Weights of a small GPT-style language model, trained from scratch on English Wikipedia.
Architecture: RMSNorm before and after each block, rotary positions, no biases in attention or MLP, tied embeddings, capped logits.
MLP neurons of a small language model. Each row is named by its layer, matrix (gate and up: input weights; down: output weights) and neuron, and shows model dimensions 16-207. Each number is 500 + 40 x the weight over its row's rms, rounded and kept within 0 to 999. Numbers have three digits each. A neuron's up and down rows have the sign that makes its largest values positive.
Before each neuron's rows, "fires after" lists the tokens most often just before its 100 highest values on Wikipedia text that the model never trained on.

fires after: ".", "8", "7", "0", "9", "Th"
L7.gate0:471497505478378573399485518545502514533463391504477534560499501549488528432503569523499477568487463428564509547506577482544462529502494454496456464518425503493517523505564571464481485498510526496476473469503467492560564508548492484463491502527459525556500396474458468521506549503514452496396510561430515432460544544494518460528514501539554539474488584466489505475488526408506480522474479442448432499432523569474439511522493481469473479462495509442539511506522556534542438469546486471509519532515469542439524548479487501452566540471498464507478464494518451435558482477535523515
L7.up0:537547495598371484445502465481447495544471477437495466564500543415472456466512565425464526518523510589532577507441440484520502433533417490504477477473478542475515505410578514527591443509527456525482525530599526402545471548521504517426522482483489456454522453549563482490499470528554506557409499441507521530568518514452487508466448500495470539540551478522454471522491442538498529487536512508492503461511593536526528536509491527469563474529449526563525474482470544496517543521553507465464496522515532511446508484542491424445489457493460436486525498455535475452499490523570513582
L7.down0:440458482394511500524475501549528539483562541541533534397511511480553461546542401510544531500554511522450497562533444500471503541451592461499486482502539468482483502572514469504481573541474543475559490412434464503496579482510505443564483545488542574583486539442497457483488498504455465434534509538509473469475504500458493540560512519440489500468501499478529487472526542434422528543462501489558519560536417508477546499462518530498485575458553485418497560468511474572571433443443484470539448513501427554447472538485522551491455473515531533501464549521464507575515462483464507482

fires after: "D", ".", "s", "d", "& "
L9.gate474:482513463533486550481555472556472514483470575460474532480510549555505482473481506497518595545564534483411555577518514512509548491522484474463472500448562477549502452539462548624524509527519481555533504520530529458555517530489487519459526579520445458494425514475461542527476501462442502520496520456558487441518544531561519513487534490510444513553479513558589505525480467520410503434425439472551490560534530476552481499541486481502498453552471477491538479531529495525529484558567492536481500488461450527511513523505484535433535513511541508490474441471530513480584416561528472460
L9.up474:484512552557482425560495510497440480490510522553450463463560501529450433451550477444518530476482492418524551546511511456489474541527544486498560512466519522526488517447507536515535477484522553532431465524540438502521467497506543490534523416482487526484487444524506492543525567506454465541480515418501519543545528516444459484499507479459510530472545534525422476476499434519468540517600542483405515547490455466555519530503531502528450506411513573526517504443520488466532522457515413456584510469434568512498447545519524462434501518505464449524440483468536514412483518489494546513
L9.down474:539511505450511484464506542488529484496529511475522462449526480525582461528497533536523525532526478521522575512471562561504485490550484468553522464531501539483487425505486548466517531556517544510565527471435460539536485474522534540471526529562491431458536486465550491522419488491464530490510457418528429435522597511497541584489545516515452535485549478503542527489521517533516472404485589530495506462470450469523467490506502497533480471482506507448508499450518502439589476570526423453406483571528457588483569492552441434498522448512518508508497457534556482488539564465480566417

fires after: "'", "Az", "A", "ob", "I"
L7.gate413:494470536482515553456436482468484502491556592419477521521464519535453492515504491478533478444518477530518424497465544512501471538481463530464541459541530517446522466512499550441531471552455475564494560494537424465521564484483499509551543484516460427505517563504448520558528405468491482478461504470511459528494490563495507496477523516468572539450585553549545429520472515506478556494498530557494508512510528491505545501428543448525505469441473445548515500521437498554373546450527477473482556537512535471496533517423540485512495487540504500444373506511490566525466483462490536455
L7.up413:559485513499496544452484540464444481539493464455515522524450494537478483507471415478503486532476476499576486455512476453467549484512418499531502463546461545521505542558435510421534525514495529498535451505541540552530498428440491480493517444501540513452456469497481394518456523478570465491468463525513518482499465454462514496437535501470522517566480472514531400479521502481507525447490470490492516462508514467508455482442575486475564470498567515446479554571472489572466435502534476510445547547467464456455615545483432435500500482537463548525493435600527532513550447525444480527
L7.down413:486505509450488528421535482411542565527505548502520501539449509448479501513563509440530488457495460521508425486433541500517493600455441523502516432477490504422495435497525544494562453529457487579540512505474491481487505517596505471491558530486436519542530524555415553493536467470460498503474403413474471465522488557546571488480484518541572563454577534523527532465517461572430476518497502567517536520471519558500542519493470499486490503464443488565542507488461519595430509545497467490511507443460496509506526541489497525531550493503480488511521516455481518528457466491483523418

fires after: "n", "N", "S", "K", "s", "T"
L7.gate75:490464563470454509535503514561590493491504535502472525475538439499509493553522518478509474621490444453544494518503543442495523502535509528457502497531565441480492513557467492548492486494486456506477462456548547484499554524512528426506539447475506548470428462402538508502498531497483456451461557503553470516503552492486485562517595523445522470553586545478517488467475484474418547502522408532413563508486558460537466452546521492524436504499452483526490527503477572486564513503632536464484465505477531512453469461454522476495500436547606470484576528518522507554506491571473458494
L7.up75:509489492526472446491451484479514504554583531475551488559477480478462460542520545502510476521466534485489441406470500470534510505521481444495508558491472539543565473495509509519401482419513498541480557514482522475533565479466448506531515463518472464500499483508473604500523565516419499456468488478493482479491566554509498521490505495485508450511514505512479470497605478445512525512581485528535423480546491539511505482470541517496481513482480569577562497512502532498478480548457450519565533508502561453522430520486528545534542517604530537500455544489500436480454539573498556552
L7.down75:441494481482494514433513443445522565586488582496533501465467509507490492526505571501411482458452511523558467464467504485502465524480494561511574512518497504532554453448449514528447482489521559540533509499536454509467585497459468562530461474400522560474521535548541533479461530444487467506496456474458475531498467499508517530507506487482548460561459477516430499438590466527577538518525509582549462506581483575473496481482502440523523510493507551478547537504505497494489491549490444589586513524475483473545460512502520522504502485551491516480459562416452462468483444466446538543

fires after: ",", "(", ".", "In ", "; ", ", "
L12.gate180:484467425419509482506492504576478514493521484458556595503540482526502491464508521443543541495512482507461473515385491483483442431563457550476451494478521620564534543504497533462520501532529541465527482529443457488552523479532508507438565430511478481529560449448547531532450488481449546461565572478580486456491547442514497490506490424518482476416478598496495512519486492525492561500415496463516472452552461499465501538540535565513499539566517485499488499472430543535564541505435531500517535502554444500503506479538503547575461460576464560518531492494474459535507578478488522558
L12.up180:449486566607494490491482559525539539492558490487576490522506529505477512448536486490449457496415534516499468454526583592496482554517508501557516521506587470522480521517521466505488535475441512530516532442488504451539464462525439544489437464494471556515526542465497526549417509460439477543505485497545468552498453514548412502483481458401478475497420497453454494545490485497489522561483530511465475464514519518541533567430543467501493483484462537521491504401456485540517484552483475541522520488482435470587523508502488501523472465501514501557519488501507511446463459545543510438
L12.down180:490478613484520462479520465502509486579503545466529489474556509626539497555491530545463500469482518530517489506491567486498535519558461484505471484561509554461501493495505526506422469515531471448444501526497513509491481453469491551420508483497504518479513478571496523494521548422442482526492512458510488489449493492464491483475498501509539448484538438476444491518513484470450560605538442480493509546544494450526414465496472473509525526522488535513466532381514458558475513527448525511497541461551404428506495482460478510436540506521523522500565537483497446362478423551482560564

fires after: "U", "S", "s", "M", ".", "Southern "
L10.gate355:555513559474518498504489498445441493519526470507449573513520495501560510508449491561486503561571441453518540512543518481611502541538447490497523504516501514429498538520468512542602482571584515518501447563511544540500533465567496496415543526453441493494432528474468412469485502460510457513494454466504460489590546459447460509508551482513452470509499595500483472534499494403450535480494541561475516480439544518512487548463463481467544472513437576524528461489546546511507493551440529566435490451502463525488507413441511460442485508532581463499489484474507462490486521589557517453
L10.up355:552554527506464481421481535501459471512447525510504456491538474567564506545498542482592483511492500487476503492537496446498514439496496448490521538530458509473461504513455565473481429526465482486545468518483453402477505512528541498517564517429479510544459510482518475576572599467499487552543549552484529450520509465517474561518489525545537436495533503540463472475553552533525413521509565524498482485482568479435523514486492562462514506480534500563501436529515551505460485457504501512496425511393513490506416455515501523437455514535492445498394467530523458441491537476511446536
L10.down355:431562510535532488442490475470510437459455451464497471488457566476435404551550551498512524446505441549531510463512483501446496476501517473522510470509480527544472514474539502493460494471521470476520462505503442469519519505504519502478500499551520515478483518548499417490559612490511519484503561550489512472504503583596578549473523597525484406473460521515487450463510506552625518543611556534512580491464518537478461478515501495489587455549543516522514461510542439476510452544545479470514528522464481446480600453476524507536531500473493492518504516487398486559491496480441538498

fires after: "re", "1", "2", "3", "0"
L6.gate118:570541493498491502525495489496506520512499521532510500516474514526501454493539575532480488489607464495491558433556522521471433433562504492505492556517542482478545466499474475527474525481542487513514494488537436455503513411507471534535573456500529497403519541512538503539524529494518498430486556582490570427480525456479542435472467481445538511545441484471518487511537480547522512486457547542523523545581554513446508550472496485392517483476546492490493451496582544473535517576469500478496465416539469493452407516453400495566525551513481531434477487523524487514509478514541541609
L6.up118:489405538499440477531511513510493539435495515457468531547560470507483485484399521484536421516482477451539444433549516536465529518479561492446509508506468486439526432469469507650495498518486461516558554495429450493481493507508497517500529538557438478438497505545520512567562498507501509499527508514526458501517438520525545467487512432540470503570492458508551480529459471509552497445523536406561498487445495535526526522494566525487531571530490522479487468458537496403424486521505474425427567459475525551442520527427501566479559503527510463551571485535507512468468556535475513516
L6.down118:440467457508524505478490524452473527459569479499520397490525476515467535539549491488487578553535527498449451549481479549518493456486411542491475511394475510456505537544515489531541441589515502548568506512495500437460479476555492483498446509476416550516507499522536507472535522521467466508472601516443516474444497561483528527528465592540541538518414499471530494486477451501501502471517468514537513435525495484553527510437510498468496485613483434447524438498478546504520480496472505470473439443526576501519511542558497453413524476512511498453490471559533479522538488533508494432

fires after: "in ", "as ", ", ", "November "
L9.gate508:507570577507486468505596499502494520487524549418568532418426479495488412501404493502547534533520535501524510489572497510410539466576529577476514460505496439602509446511432436533505465514493533493463568476556480453470449555513519526470552509409533451561478522517444545513496509385516472514467465515497517541523497526526463511520516507461492538477478524533511577550443483494534533434437547481555489517480453469473490543504455499527520490456519494442555526545545509485518522500518559460497504476590495418508526523491475481542512567442459502593440487512495505506460549540500536483
L9.up508:513524425436523509482500466513448489560501471597509454509526571529499466470510465493573470528502551564509436470521517462525562469467549539508519517526485497478511499491486440496519512457530484504484521555451532580443473484492545531531505560534448532502553446494495587411496546494488457496544557527423494470497545444424530514522471528512470462513465516540490518482516456525508533531462479517508485501533492529565588498442416439448498487522517493511489620559508574518498501569516470482552484551508487481616469527509547577469559501482476436510538541506475482486428512547479505493
L9.down508:483498521481540461494484555490554461539547482411526528433425485462527524420473512450471503568542449382535533491452499518442487546495525478472578523470535479490488588509526472510454500499500509484483546548495486494578511508550424505519494471494525523487501594511503438526516472491462580579434478508487567577431463504475467408514499452491562480438521479494490517499538462490510455461519482482524548505541464468390452517492491562549500489429484422482477545491526454428468490479543545528477543452492469561488522451475530426549555513520491492509417428527493470507551511496469449476

fires after: "| ", "(", ".", "ft "
L9.gate478:493529551554525560379485441581468461531409493489546475525566503446475556436473497558521470517516471523509536497620505438494530478495477463504423440549512459501534545506485522470454536493455538539424440503490476540597537466525528497418562491523532488471504509532532449535499478432446537473468535516538554597550517468540509468508525484466511517518489544542443480489462480514470507487450541527506504559468475494469486478496549508469461530535504512479558488525518521564495585496526515445516519475409478532487631511459562457505524457494453468495538512499512423507510466486555466544
L9.up478:434498503497494440519517559508457523545530542490502490533492532443497521523482472463514541477535498462446507529483536476485472481487545530447551537541549435517500517554519486568383453430509468448489414553476511480498558477507493543464517436430520492474534509536507463510529577543473527504578453518493462515563400517513490484478510538425497521503462474538444508455508447515536506532495561439446465501423462495470498477499520524513479426468521510500447531484502494527480534466455524447538483523482538425497540567485564541548475492447523435487537551527478439522489571500538536543
L9.down478:527585469494492489609503456545510525394522525477420528482462383497506518484511473447524554500430568517486554465506490507510413514470495511566555527519487501476458479513488450523512476519503540447475523522478470542508526452484475505553398490533464484512458473463457476478443481482492508541440481489438565488528561479438423438497474498625555444506507519521565559498507469563480508441504474486474474413595516456510512521465469458500458501497477490506470467457472448449564487486591449524529552511511500486487485465465542532478465473511554494485422481510511483471541435535453400484

fires after: ", ", ". "
L7.gate551:519442511527558494513557508492525505501477524515511527481505452529463482425514453490549388511497472504556536449455480493525472440448469513488510507536524438523555433487489537556527521463555563587460520485480458543480487503510526493465525506504513486541515485434552572526395523475479514484581482488529467520492534538512484503458562470505509537540515589480585511594488581462486547493490449497496530564500536495490593514501515440522452462562449405505450520503479488488554467456453511514427497483502483445466508476482550431504448578489480528389534454478574562475529532531491506445
L7.up551:500508494498592484528523509478552540413506549511461486445505559566405583501473526493529419478524490492463458549562502498608543465517495482491431494480427479545527517460455596578560524454555456485528516433592486480440503432503531495491500564556537542488460472476446512516546515509552513501428492588526489447559552516509544564480485521485549550478461516521541521469533562578494437571486494518484548559529505439453527479538518532487532472468540530524455505493527482476471495523551500542513491471516462465543500479472524456494452508579520491542450502521458505443475516547496502469
L7.down551:510492441509467492511507530555514442475460467490505542452459531528517488534455513463557536551526512444469524533618513490563540502589548457501411502449569501436516489470508471494527503521479494563507440429540465539454567447511504493471517557514479607505465575505541451488566488511484465460469536479494496506450603479498543575517519487508430453437536497562517502540474497502498482485578576570522509480492548508520501534518490477464544467491510540578456503525489516469477524466515483546514481547517444490496547466445530445472541403491503449502487457460374425471453470502568489537

fires after: "\n", "f", "a", "ac", "Te", "m"
L5.gate289:524485542585529522449559503557479539472530476563478543506528457518534420490468447491511539547442570475476467499485478552538541418470462441488474430485507455557461505454443573498442526432518527466549535454383457383502562602465473515432508460481460534472459473479472508501425500492484425533524512545494481440538540470490459528491463547449561469451567512498477439498479449541463491523543497507470491490605488466578505513548457431453503524560504454564503514508490474574517481521501492483486457469472487449544436474480459487495496483497539518525516457513501456511512493495494472572
L5.up289:525520516563521522420507507505529530555494407562491446538540439429452460495492493503472493499469562440474483444446505506535508469497586503565493469451529526518453570562497531462441482470557508499435498465459427458509509557517516567467465493563418467475532480497507466472517521457544503504525510513435548513501507569509434526509482466517490495445488495502506483567507539514532487483511502453480540426428526509502553488476509510506538542563503475519551461509530402512573462496511512505524483519492475456511390469481543502476472437403501435524531411504451537529508571465478580530
L5.down289:484465430474550485550522460475483506485468502551474507525530481519520513471518567524437496519555538465517520508486511473523462530501498533500498523481537571533499490500504494513489447537520489511459443470530535510544458429497484460477415512468477435579472446578423511469541564429513505459537488515519517521482485522533509535481402474502528505580414550526519601539483482503505517508517471410442524471484515490450528525447528518604481482417498459576495492523481513444526564489448495577524516552503550500491442535540455478464532452488450478466510427495507606439482527512456516492

fires after: "| ", "S"
L6.gate16:441460479512544545500536478510534479497482531525515493472476548543575488595510493538544448512531500419454469507584518529442539513540465509556452524478517591501508524510572502584537507551431450481505469488475520503436439448500482550496479591437440586524512551475454436503531498561551532505498430465513473462529449555516481474537539454477473527568468573566529573512452472505511505532478506482501567498548556483497548454509540478519473497451509451430479577483471506538445566517472592463553493490514515506492477460466517407499494499445461451495417461490499582523507444476562520518
L6.up16:483468442454398442562515500541553439527567495602536487446533559494483541444480530607559502472469489515505506438497494494534497557505533460470514441455450517486539460457542499480450482450513468570522553529503520483479496478508443555552573568412428524532493508523516567512480448493460480497535587463470468594493493525501575526523529511522536409415497520524522501473518427481480482502428491455491512505477428476531499499473482542455539464553531540557451507541471513472522507539532472417490512446438515477450464505483461484537508449498495516473501500499483429475490494449532474561
L6.down16:516524532530546557461494479510487560480470486456488523543469454448447501545564478449500499521498458563510474513523501476470500488463495475544484485582510454493450495524485461450495484518515565479522514511489449501606525529457493445487433454557578473461503460491485489527485494531504515519502415504478519424515498425479508455474510527493511570525514506420493484473515574516555514518615518548506532450471521469412459452517566459517475494527396545511516453419522496517499510457491513519472531542551503548472513542460506511434502490543504442539435494576488547546456517507438460478

fires after: "| ", ".", "(", ":"
L6.gate369:476547568466481555477528432475498503489588398527537485519576532552449527478577552589466493512523529508413481479442553457522511523426406487451424522500495518542467414487483523488457505457487472474508535469533492496507498468502446527472537539487484513524525494452521450490493525488490547484465437514516472552507520525544505542475457520470529490477492480448525452493500521518451534510533435407560468475554558382583448500467547532504559548495492487513506510466484494620418467501468503491483526471458541531515426520474496541490471396529542530537474558529437499466476479520441530486
L6.up369:493493524495505435540478487536463467541527472473529524523456490556495531569446504506526474474557601574539466482486483459454578441493493524550398461454475492515433497523508464541515447517478497555532506472475485394528524443506561517533467585462528545490523515561510514451525473542451499472491531487511446512514478467476468517514487505553509564471515493533567512526542647546461488509545491495432522526498501461504465476487401459491479592530482473533555506365506524478479461495511544557506527577533489522541438522471551509517397501567394555499509478454518573473507504501455541486
L6.down369:465489477423464512479552512476488495466518507481516536453541456520547457458521555525478538534548492465457453527492542500440480527380491456445571539522429513532507422508491502508516523478485489485484516486505484552465444484512413509518522474506462465544448488503465556538503458489521476487489514527548459561512577520510510516465503500496591463513471487507459549460531426488512569461554455398575512484526444519453543507480540494497534455458477483440420458498589461497468520543484503469486462552450426441489504503578533502459526460479605502487488513474568418512464532471574483510

fires after: "| ", "(", "- ", ": "
L6.gate116:539577531464515495459491491643505583533491459452563527503534554517438515485463535496481454490513516548539502478527504488525550512494480513545451504534514526577484479549518518436374473506460504513563567529530536539547516506552568446446529511522466485485487554496507462508521458588502558508466516600560430441446518545526510540524427445516462518470519562476521535460546508531483508536437506505493545504483489458532523599497538424501462459542533497546457460450487552505506489519578472544541461437483532509497508480463484438575499564536561462505468477510512503539458470462487571521
L6.up116:521499484476541452436460479510486544510461522519513534487543457554480560451442604510520490486415553491496546465526570496525562519492550489578421464482498513588464460481516467471420520533460495489595527481519552551487544495533480417469454496445450514471498537534441450493558415572496435535468482568535439458465499501497526518492436519492451523470472480456476527470551498492525493536552554469495506460442455522515409513470521482528515426556560532430474483536536536520498440508479484519475477456503502522531486548532527513547505569507382458561526487501560446527461543546453489420
L6.down116:514487444481468526533484506454474463507489587490602482504430423491545558485519479539541486478498498497501531500488454532454440500503519447475554450499485507488487527489479433551617493498539523466488424516529456526451525467479408555541446458512414453505533513529527499500453454461447432485461486471517517508485507454555489474447487527416512488521477481552515553473453494482492490465540508463505442469459494521478408510507463545478594518538432479461492552527519417502534498483462529483500469501516492491568522544442505546400502478530444523564479503529482469446545495586480438466

fires after: "the ", "| ", ", "
L10.gate565:440574457415604531465537525494471540518451532477586537485422456444574505549483530505478572491565506475576467544529555464508530531505519550469532479464521511561546490482468582444545565445484542526530535458547506498510475484481531571488513525500521472553520508489467488483408479508448510473490505520517531521517524470531431487515592443543459539527467525543419569465452496512471509523394515474510488524525481459498524487527465471452473567493558439469527498483476471488469436487497560492544478576558582478453546440498481483567422509454467473448476552492479491556439527529448486539
L10.up565:493522502455466509471542521502511554439483487501532538530483517478524557501434582459603469483573527504418483465572545489526468498551523461565472435437519499549483501492416430475530521533479477468501600476546471470577446463548537500426570494480457568549558498584513448498473551461471526514554541499492507500517509425504475450497573528545561534492460525420518476465561501594532502502455506496538510616495449469525491488460533477396543519551530453499484474493577495476489453508508564513512472520482476455537500499490536491455446466483462436511484467545515457498471490493467468522
L10.down565:519542435516522535429552514466581468499574459543507465574423468532469487540516550525498512554542489540573455595487514511469511523510494468451500548466474442512528480523496516542550459553518478563492509506568453492496530484527485474537427529466516473530491555467492530532513484453513505488423557445535483424551542516507507479532507458463527489481534474550489521490422486501505492559484542533575503400536552481483560559550530554504482506484469460499434479465473567497518508403475503468475480504408562504436485464540579489462464516481480499459413514544526505594472547465513419519

fires after: "; ", "| ", "- ", ", ", "("
L9.gate231:491421486414515477460492466514469432597458469521512538485528489532392493520461429464495518497489527493508489443482544443559565494536497443540447519568474400458506499577510548515480524459499457424462430541456503522397431494511481402526507443488509491576522514522478445522491496483487564546454476501487524541470480527457503446575456477529459535594470456489526489499545522495466478504533525503504509436534471548448580527489461457497477540433482514424498485498555537480527486482544492495457568518452524459514490549480496519471511535522489475534448561494477520558452476505547473424
L9.up231:518537498554511446487548541500470545462539526498532448467432482508519524558479467466426434501518548469449453545496528550495518544509444532513496500510509498576406464462445479536457551440508487495578485511506496451508527574559493455491497443524453486471479554529519462413540561553453463496465463577475509492451512425523535523506515490426524461494468465566431510495483515496522504540521549461502521528510464476468507498508542486557456384561551524491480553443480539519501489535502427484502496433476508564498510518575471507442490535447514540500434545523485476538481575572549514529
L9.down231:523499520462474599551473534545490561501445501492482530517553439482620494432488564507542525435432447586489537489569541537467446494456521427478493505471514508527537490544523495528558479558481502504541471493500589483477532464494501576529493526536475499455513493466470526552503444483481510553489491528531512475526518537540500422447489501534454535514510527496541512479534517551517469411508399518534404440515519507504551522523427465427546514429457493503509488492519424529509547488530540526500454458514494454520494499470520503629465468538564517486559491478532543463540428498409453507

fires after: "| ", "the ", ", ", "In "
L9.gate70:481490499533569452490547460447467490539508519506519502476509496552546479446544553562476465529522538432446479458519556436488512533512456520479447533505495444505474456560519462503458551533468463503525517554443465474505496541556519569542487490477479473521449529532453499454509500449498553476556564556513602508519492475557436564510494462451482481505485512500520520547530523518464546589408535436456496526495511453431486531482438526456495508566485479453524504516463450535419511534485520491558508495443520480502475532490482499534507424434568487528508502523470431506390563482410463553
L9.up70:481482551516457511501491480564551518494462562486515553537505490558544512569429504545526489472518435502496538448493532449509501544554425497458513496532532549543532482491509470429444522473483503510501505404528548521520487438489497545462546462532470538461528457594520509455488473509525471502549456526465470540445572485509461535450503471536504551660466478474491554531518517528505547511520485535533490511558492492485516515581500518457458515518511456588529471567463546509515429506508496466468481551478452517478534516488510561530461517510486464438534448436484519549543501582448562610
L9.down70:498499517502484457451515519500492531509549455551492448514531501437463480478544536547584541496499591487457490511478468498459533494516537476491425474488511495528472464452480536551468580551478545520551479605560521451496496539504534522567422532488522477561495515545486459530501544510487502512464514487445526514486456512546402472516498526476518488400540514480568477470467478493492481557539440477428477505482523535506457537514529502454487512549433480502436508530505462494484531563454586525500466427418557453527499559471521435514505492463572511520462470513541394405481533456474514404

fires after: "; ", "| ", "- ", "and ", "by ", ", "
L12.gate409:539462571481421432408557483486510457496515473442498486497531476537523523570468462505545560492474526527439496621531557456561545536554532546469455584563495466609509559566522494524507474535488575512519433504460473521473539474509508538450487545497463580514471518534521477484544569494535493503454515508536417523506484485426471487501418480515503511527489590516514525523454483494486524475486513423499549555468467552497524536475495508495523472447428497471469479465509474561426444527400546542476464477510486582440452515519511509487548453516481458462530538520508542524479486509479482471
L12.up409:482449489605499463558520528486496480444475493478504479453486526513507536504624509519478572526477522462482569569517473553488499549434441572496523513515518463511512480487522538549543505441512514522465548492530492458447477478504529565459510490496517484479450514578512481479488492492510490463461540454505486551519489469463510481542522469533532504471496534518527531459510504485543518513529539482458542527506463495507506527480545519558508447436551534569473513422485532464550448412510503496562444466537476508482457482488525455516457515534548551535515527588574523415447525552535378478
L12.down409:506419516492524476523491471470516516504558502468459477462580590600463478521536565558493545500498512509609472457539502479471502468504456465481543499505456508498514485507454503435489501521505449491481564510550486527442515468450476472435576480489530533509538482439453514474474463477475459494480489558522499496483616514472597547520528486486452534505500473526523457504539491493536398541488449540496450468503517603495581562419505518452475576457473506500591490512526505440467470476516465519547497529561568439504499487503475540579506568508463549530528463488527571547503557517451453534

fires after: ".", "| ", "c", ",", ":"
L9.gate553:493501554418585519573558472450500476561496499487473518500498531531457477496536549464490498504470571530516498524540466432502492554480427452529451530409604543488464533546513471433575464444542465483598421514528433509531503502530497507518560485469506536465532571525509508495535565550414513520443600511557484513533570506478489515479442514517567519461543526443477530499512504494483505509477474446484541479480537500486534506462480512441560476527549501527404509543520528477511530532532482514501460483545435452469446531538423528469528490587498473483380484543495482488512552512519515572
L9.up553:494516544513588476524578520481509577483558488554552533520492515536456524508448504471490581475465410469535483501531410535501525491466493471433487426522489422528486491587510456527538493444510489547497480496487540503546608504523478467495487487478478523459468513551506539495500497503495471467425548486524579460537520525540517532539440548478475526479567443451416525515555439508479513549505465570474555516516512412529576520456529425487544437567433538473487508444483443504534509489524566507505451472516516575454497453490506477454529533518545578477521525497520509466525501497473493533
L9.down553:510500495428431455488531452506516477555449490471495481521556566561488466487425522493433482521508511518476465477526493480547488561419396494504468524519533508489517482521445538532536490513566544577516511492516475482505500445626470459583487487483538457479494557587499528457485527526494553506474549469505481493550486567535484487545505506517615485492480441472487488513450478502500467458495488510490513470525421492460557549475478549458503483446484508477408511510615545461477441431561595443479589445517448545503467545500496515544562472533506567541489547464463475454476535541512593446

fires after: "6", "5", "0", "3", "1", "7"
L3.gate410:540471528465386495503522418526492474506497613471482575529431475483485532502445487518499528499452471530491533485518480515549488533534469439555505529523467429500503498520513490474461429558432499540478505476512477544531512579517550584515492504415515419464490477592458525500486527563484496509473520534490531458475530469488549541503537418554509469479505526526452513555563436459511471463529487482582490501455501514542508492518437535418529509504521546467510463526604585541621475468457516459575561498445485460508490451557492497529536514513516493489530489481540494492485459543526496484
L3.up410:531438572517516504545539525525433552465542545460514471537576443458499499475487467538479534554526551509570530543498511516504507549469524498468510500452560451501503545483458484541535512517579547473493491525506505524495491520464437460476481472462445526425470559459473566441460541444569507560573471525584452472497484541501430449453456431453535478476527446466481456570472481518462450450444517477472441538432532511546442516565513512460483545532514470511546543506521442548498576491572473489465497463538532479469516456494513583477453561468536476549509452494526531491489459527480515503
L3.down410:495502521461477505496465425489545475501566488469465564484421520490479532578452442505527439568448450518405518419464492507554469473547520475575469523538453513537542466563525513428458435542429458520471548480523482502492604542545547543509497521478557455536483460530529487504565455541482490452407505555498531481482517466547541548544554544485502482452477555550554477502525476497550536491574501464552521532566480488506550451502502561444524449473503506487485464505538590490530460537432536445578467498487443519522478471513542429534490501544514512482498537543522486516554423454502516500

fires after: "| ", ", ", "(", "f"
L10.gate42:459480469439508485545591521575547539492533521472561511439469540484527479558492524489500551513518521561530536577542425489499584550475566512451442520437513483514531519578551450512511479487483522481548547467497537533509524418487517561410502530490534450579565518539472508534572515455446514469508473479528480572485429454448547581486488478481465450520438528448439521488448531517533507504497433500509531507515501555487497567499595449521471541486475502490452533493513474538477483541500509577562492501525468516475455532457545540456448534528528621510507538560490561474496466465503606503
L10.up42:507512572475492441588591532562509481567553509564512517436437531505521481536508510484478460465517557527420529494520582381577502528468477513511517551498502505495448487518492476495481487514496513509552545532540502511472491425590466510513484455541493473505538509538502481528460492472435511541466473482400532527566440498542509594513498479428460533513516526468562467525530522471501506462469472550541411489419486497496555482465520468434515506533543465457483562414514500485488568510459494495526487450496467439546461535421452529439476506480499474516541536528492507518503499390487514523
L10.down42:493433519540445526499438459537484599490471522536485462504537532428464496467558530510443463532473483498460514516470560506505462461532497429558497545514456472518569461420464518499494439494406514409448507503458459444510527559482536525508539450559554511487522506481465452454508490408520520498455537419492518521539504478507536433468495405580542515489512446528490467523512562499545409490495534471511536392453502538500489533503512519496502484492450501465405375542423467461498490561528488456519503420505504529506446521446504444502512471478462494465514454476499425489477502487474496498

fires after: "| ", ". ", "-", "- "
L7.gate266:472444515493467509554513479546540492456526505578458460476483448563542498473514561540509500480370542474536507491492539485492516544505539497496492483521445475583440559486500560513484476367475513518540449470528493504488453522555521508507471530511482474546476553464419499502616501593472500501485486538507504556464494509493492535545511460532484500505447535526525509483482536511551455507545584479484468468448523419480468490443523560554505533522581547516519495475456473576508493486482459476488581504476472427550532557519507555503525543465470475510506555385419500448414548495533428508
L7.up266:475489504521522417515550490562455449528535458458506522509457480508470502518512476577516576488514426447521483566514548477529536517512499453473505507587492490524472562551510531542497503460437440456512553475559428514500466582520403569513512505558489427549495518450469504496510475510470491546529522521549475514513447486492514496548481544422586535465536475520471445421504493458531453490505608487517503437567492457391569508451553516533499492470494467455512505446502469488530492536511530557492474483507476492563562535528537515507564455417527465536481579554477484468508500513531517476
L7.down266:557556442479535537510457515459511543455505533486485474505545516477524470487477438448517423359543516550473525488474445565508458495498495505535479507456595491499513440415481498464527511566521589503446517509469519449460501435512545469471525445438563580462532438484572495468431535408540489567453514504480530454539545490523475460470476489503457452550461488452542542534517464526505510497509333515464498480474519532568511500541435524459476489492470485473441482470492536485464468484517489496489475499490515533434445516496498483462416511585506506491486447542596513549499501429474510464